Part of a small language model's weights.
Size: 15 layers, width 256, 4 heads of 64 (1 for keys and values), MLP 1024 squared ReLU, vocabulary 8192, 14.5M parameters.
Architecture: RMSNorm before each block, no biases in attention or MLP, capped logits.
MLP neurons of a small language model. Each row is named by its layer, matrix (up: input weights) and neuron, and shows model dimensions 80-207. Each number is 200 + 30 x the weight over its row's rms, rounded and kept within 0 to 999.
After each neuron's rows, "fires on" lists the tokens most often at its 100 highest values on Wikipedia text that the model never trained on.

L5.up181,208,174,206,246,185,188,245,245,197,251,164,237,237,199,213,149,229,194,233,242,155,236,201,186,210,180,247,158,188,219,197,221,160,234,172,236,181,196,221,256,169,188,199,227,242,203,201,233,231,247,180,216,216,192,209,208,235,221,189,111,188,255,192,252,185,236,168,206,204,150,207,145,138,192,178,216,183,238,271,175,180,200,181,236,160,195,180,210,203,194,161,193,178,196,203,234,197,220,181,219,227,253,193,167,181,229,175,177,187,243,251,198,156,173,187,207,194,162,191,234,224,202,158,265,216,165,182,204
fires on: " ===", "===", " ==", "le"

L4.up286,226,191,186,207,215,189,202,219,147,220,238,200,186,167,241,177,155,190,161,113,176,185,144,179,152,184,192,210,216,264,225,214,255,158,189,227,204,181,174,191,199,167,144,247,234,175,186,227,191,212,171,221,206,132,167,207,235,158,192,217,196,201,166,206,174,217,204,195,176,230,194,219,250,264,242,204,208,264,201,175,163,207,175,178,202,224,188,205,154,222,204,150,155,167,178,216,236,163,163,256,209,201,243,228,252,212,168,234,125,151,174,186,196,143,223,134,189,228,208,195,231,182,245,199,147,166,201,213
fires on: " by", " which", " of", "mo", "cc", "to"

L4.up51,234,307,269,184,174,196,155,190,164,195,218,160,225,227,150,205,220,200,174,177,186,170,262,179,212,167,211,224,201,226,219,153,168,167,176,177,191,217,211,226,247,153,164,165,242,230,202,221,168,198,222,197,231,196,196,168,187,215,242,184,191,196,198,231,191,218,204,190,200,193,200,216,231,169,211,203,184,217,166,222,203,264,208,187,276,192,211,189,202,197,179,205,216,193,145,167,269,252,214,205,212,175,131,189,205,201,148,179,224,214,182,213,170,234,178,219,190,208,239,241,174,228,180,142,193,160,247,229
fires on: "f", "d", "er", "j", "y"

L2.up621,182,197,195,233,209,166,146,196,195,175,200,229,236,198,172,228,212,169,263,216,208,230,224,197,233,228,207,264,259,225,175,163,197,134,132,168,157,231,211,188,167,195,208,203,179,167,141,204,166,242,157,206,197,190,223,227,202,225,189,195,164,158,173,142,151,205,219,253,179,190,231,176,170,191,245,228,223,207,177,179,201,207,175,194,219,226,190,201,235,213,186,137,187,256,235,163,147,144,153,169,236,208,161,182,218,177,164,168,184,249,188,202,274,215,222,221,135,217,216,196,208,192,261,196,202,225,174,226
fires on: " of", "st", ":", "j"

L5.up419,252,180,201,226,180,185,235,258,200,239,243,210,222,184,203,170,213,170,265,259,200,237,168,189,167,212,219,219,118,204,231,215,192,245,232,170,198,231,233,236,183,209,168,171,165,219,205,162,220,243,165,195,205,147,191,197,201,177,201,178,205,202,193,198,224,227,201,222,221,160,194,262,220,167,175,196,229,186,220,149,201,228,202,245,193,171,212,212,206,243,242,198,217,122,178,177,233,191,156,239,217,254,176,219,199,229,158,206,258,228,228,209,204,175,198,235,189,206,173,204,183,191,226,228,194,192,218,243
fires on: "===", "==", " ===", "id", "====", " =="

L6.up113,201,213,170,176,212,197,227,202,213,288,169,186,203,184,181,194,146,182,229,162,228,150,157,179,175,243,213,192,149,187,192,208,203,237,197,223,127,181,261,219,198,194,206,211,189,244,184,210,189,184,206,183,210,164,180,217,204,228,168,235,182,219,225,193,186,102,200,189,221,183,217,161,221,220,194,222,185,198,206,236,194,201,256,185,263,147,178,136,244,229,173,189,208,188,213,198,188,201,206,230,208,206,236,182,192,190,266,224,228,195,188,169,194,189,157,207,199,168,209,173,228,209,164,213,264,180,266,216
fires on: "-", ",", ":", " and"

L8.up386,179,135,175,174,215,229,191,167,170,165,252,211,220,202,168,182,173,212,220,170,169,172,192,163,173,168,170,171,184,182,172,199,285,179,186,212,175,196,249,225,212,218,234,184,230,253,185,199,262,204,194,202,239,230,167,261,171,196,222,164,141,181,215,177,206,138,156,177,159,180,200,195,225,223,190,184,163,209,145,197,184,185,194,177,199,201,209,214,185,234,150,270,198,211,183,200,211,164,271,187,223,231,204,152,199,177,251,198,151,225,214,240,229,163,215,227,189,190,178,258,199,216,219,165,181,199,206,214
fires on: " and", "d", " D", " or", "g"

L2.up929,177,182,231,255,251,197,241,223,179,178,234,201,169,172,224,259,219,189,176,163,177,173,214,224,203,215,213,181,188,208,166,235,237,222,211,154,207,169,195,218,184,214,211,198,212,183,189,183,242,201,190,235,222,147,192,238,239,179,214,203,262,211,159,195,205,200,209,188,192,209,164,229,161,190,200,263,221,248,165,232,207,175,146,134,195,218,209,196,158,236,232,145,191,222,176,180,146,182,218,217,198,205,225,241,176,195,178,222,155,171,145,164,265,212,186,185,194,233,236,163,254,219,227,195,234,241,194,164
fires on: "s", " into", " form", " by", "to"

L8.up68,162,218,221,200,189,212,272,198,238,196,250,237,197,203,185,253,197,214,235,209,199,189,226,190,159,225,140,222,179,199,182,240,249,234,224,238,174,224,214,201,224,220,274,170,177,229,194,197,172,191,191,185,204,244,194,192,173,179,165,202,193,194,258,165,238,161,190,172,177,208,215,231,219,188,206,157,180,179,230,244,196,198,171,210,199,201,252,226,198,261,175,194,245,191,127,193,243,223,186,207,199,217,172,186,216,176,172,200,181,223,194,201,207,162,152,207,237,216,184,169,217,245,177,215,169,122,183,259
fires on: " medal", " (", "ub", " hold", " sign"

L9.up128,131,189,196,231,205,223,244,190,156,211,236,163,242,233,195,227,217,192,148,237,139,199,192,146,194,203,184,196,194,171,195,216,253,240,223,190,147,240,227,239,247,255,177,199,187,206,184,176,198,210,214,225,209,192,117,261,204,203,257,255,166,228,226,154,207,234,171,234,148,218,236,204,216,236,213,189,167,150,195,191,214,193,169,167,198,211,195,191,152,169,173,165,200,200,168,187,183,199,220,214,218,238,197,163,227,176,178,196,221,272,140,219,187,171,203,244,172,178,183,239,226,222,155,255,202,183,220,225
fires on: " and", "-", " or", "or", " Or", ";"

L8.up373,210,165,208,225,246,232,188,244,191,211,232,206,218,193,197,191,180,239,220,166,191,173,216,250,228,199,221,170,175,211,140,216,196,161,186,207,222,133,199,227,162,207,216,204,246,203,210,170,158,132,200,177,222,222,215,214,146,143,180,227,181,187,190,205,200,197,183,240,208,204,228,194,229,177,199,203,154,229,225,261,259,258,259,236,193,184,197,165,187,197,224,147,209,140,171,212,223,239,168,195,172,205,214,185,179,201,217,211,195,157,184,208,251,191,203,123,207,236,184,197,254,208,188,171,178,204,178,219
fires on: ",", ";", " (", " |", ":"

L9.up394,211,167,223,160,195,240,233,191,198,216,186,171,172,233,185,203,232,166,193,218,202,175,164,176,184,152,269,169,143,205,172,199,152,204,183,152,229,223,215,166,168,222,221,218,177,211,162,209,206,220,199,241,193,243,193,242,136,179,173,238,162,160,223,152,174,276,274,242,170,197,205,150,231,208,264,202,167,159,245,237,235,217,187,197,148,231,127,202,212,207,216,209,243,163,209,228,180,190,190,203,192,234,228,168,237,198,174,141,207,210,234,215,211,171,189,196,225,201,186,195,185,205,227,201,185,93,241,177
fires on: " |", "G", "th", " W", " is", "il"

L6.up501,201,190,181,229,200,224,245,184,195,194,191,202,178,211,158,248,221,236,193,162,211,209,220,211,226,202,170,204,216,193,201,237,178,178,153,226,203,177,224,191,199,226,204,159,182,224,180,237,250,187,192,196,190,218,221,236,218,166,158,214,227,212,207,179,191,146,202,202,240,236,183,227,277,238,150,217,215,192,193,225,245,179,181,171,149,224,205,184,247,168,220,204,190,149,162,212,187,224,259,205,187,225,234,210,241,172,108,203,245,200,163,194,216,232,139,173,202,152,211,220,182,210,192,221,238,210,202,217
fires on: " |", ",", "\n", "za", "and"

L2.up973,200,153,204,186,229,238,224,164,192,238,224,188,227,167,189,178,248,180,248,245,212,231,212,178,149,199,237,187,196,200,237,157,209,184,205,247,236,232,199,202,188,240,182,256,242,217,206,206,146,168,220,204,208,183,161,204,213,162,160,208,172,193,137,159,216,211,241,215,160,228,206,242,191,221,170,247,172,127,190,202,189,231,196,272,154,152,182,204,172,153,155,240,179,165,240,194,226,194,227,205,195,166,235,208,174,225,204,235,202,173,204,199,186,142,191,183,201,213,215,217,191,205,228,175,216,205,235,215
fires on: "ed", "ud", "la", "o", "er", " renamed"

L9.up1021,174,227,217,237,174,213,193,184,161,222,207,225,183,222,223,221,197,217,241,160,182,234,250,223,223,203,184,182,199,213,189,214,216,190,244,192,194,238,186,247,172,210,241,192,177,202,154,176,187,202,258,181,210,232,248,170,199,183,190,213,170,215,188,203,138,187,167,195,178,228,176,240,232,225,192,211,186,194,212,208,177,214,180,220,211,165,191,207,198,224,216,131,155,195,183,229,218,193,157,177,213,216,180,206,261,235,201,188,162,246,176,181,218,164,201,101,250,207,191,181,245,219,190,210,238,197,162,244
fires on: " (", "qui"

L2.up820,219,265,205,204,226,190,182,142,188,225,228,177,218,262,170,234,239,296,191,203,248,219,187,226,190,160,216,203,223,167,159,197,160,220,171,203,169,161,181,140,235,201,206,254,224,208,207,172,205,200,171,172,245,169,183,204,161,187,266,234,142,196,185,202,245,219,190,196,189,155,246,197,208,234,192,175,178,175,175,230,168,194,175,191,222,176,235,228,195,198,126,192,264,190,175,171,230,224,135,196,154,254,207,209,138,227,171,175,167,219,178,210,217,240,232,236,197,226,274,231,236,170,172,195,231,164,238,204
fires on: "ed", "d", "al", "f", "ry"

L5.up55,225,215,211,196,203,193,212,186,196,234,169,193,196,194,101,198,223,193,186,168,217,266,199,191,186,146,190,128,142,206,222,217,189,249,196,253,238,198,222,154,256,214,212,216,177,169,151,201,203,192,194,211,182,202,211,250,228,163,191,184,224,240,240,235,182,222,164,183,186,196,220,227,220,180,244,178,175,209,254,222,226,226,188,181,225,240,159,249,198,245,191,207,213,164,184,197,202,193,246,215,203,238,186,201,151,228,191,241,196,235,198,179,189,174,210,247,167,140,150,212,193,260,140,250,261,174,185,188
fires on: "---|---|---|---|", "|---|---|", "|---|", "===", " ===", "=="

L2.up143,253,183,217,141,188,191,183,189,178,177,205,133,219,217,123,143,198,184,239,180,158,253,166,184,217,170,206,248,223,190,241,181,202,201,234,173,234,237,200,240,200,189,205,190,218,210,245,161,183,186,213,197,184,201,222,220,184,219,230,187,219,225,212,216,239,190,238,180,260,161,201,198,244,229,232,165,224,221,201,172,213,220,204,165,208,225,220,249,186,204,173,185,192,204,138,182,186,194,188,173,202,171,208,185,228,210,96,204,214,221,223,255,170,204,237,240,180,212,211,188,188,212,188,207,243,184,204,169
fires on: "y", "s", "f", "h"

L10.up501,223,219,238,182,209,173,222,157,205,225,186,185,181,239,213,181,178,167,168,208,231,202,194,175,237,191,233,207,160,233,290,219,212,193,238,190,189,167,145,215,146,221,178,195,189,227,147,197,172,205,241,210,208,195,171,193,199,164,210,233,164,238,213,172,153,234,187,239,205,163,166,164,189,170,217,206,232,205,194,231,218,185,209,190,217,209,174,287,231,195,182,166,215,180,170,199,189,185,245,210,224,197,227,128,195,168,160,208,195,240,173,197,164,187,248,196,184,165,191,158,189,243,230,215,232,152,179,184
fires on: " is", "z", "d", "k", "th"

L4.up114,244,200,167,205,215,165,213,236,164,211,187,205,243,220,207,299,154,230,254,209,188,155,181,220,207,244,209,243,188,184,215,256,158,165,212,237,214,152,171,232,239,203,189,147,185,215,216,222,246,186,206,217,174,165,175,187,174,224,238,182,186,213,194,236,222,155,215,187,209,209,240,217,249,202,205,269,191,185,218,194,213,180,269,187,182,228,174,193,223,194,196,209,184,148,158,205,231,237,240,138,215,180,199,204,253,142,127,248,209,169,134,255,143,196,171,223,233,223,187,222,192,236,191,229,159,231,213,149
fires on: ",", "),"

L4.up110,214,234,185,220,233,213,273,170,215,198,239,224,198,131,142,227,173,177,198,218,149,241,171,247,186,199,234,243,237,214,193,204,168,139,165,216,242,230,232,182,222,210,148,187,176,179,136,217,222,229,203,219,171,192,165,202,214,197,216,205,125,246,182,182,198,185,186,209,149,250,200,216,156,198,221,213,182,192,205,150,221,209,197,224,214,187,229,157,212,156,195,282,187,132,210,195,231,223,221,199,202,179,188,171,189,193,214,184,216,196,197,246,175,199,140,245,204,202,204,181,197,190,219,143,169,195,205,206
fires on: "ed", "ly", "ham", "com", "er", "mon"

L9.up470,201,185,198,186,231,175,170,159,171,187,204,222,173,163,159,229,171,192,279,221,224,242,161,199,245,209,238,188,250,203,190,174,210,155,190,155,187,158,200,230,208,231,169,193,181,220,199,192,205,200,154,251,194,237,192,237,184,206,156,165,206,217,238,206,150,194,212,224,241,181,176,185,222,150,212,225,190,270,186,178,189,223,184,213,187,253,184,177,168,190,224,207,151,204,167,149,179,207,206,243,195,229,218,221,171,203,161,218,139,159,166,172,243,193,152,277,128,188,219,193,243,221,241,201,224,222,212,217
fires on: " of", ":", " is", " was", " to"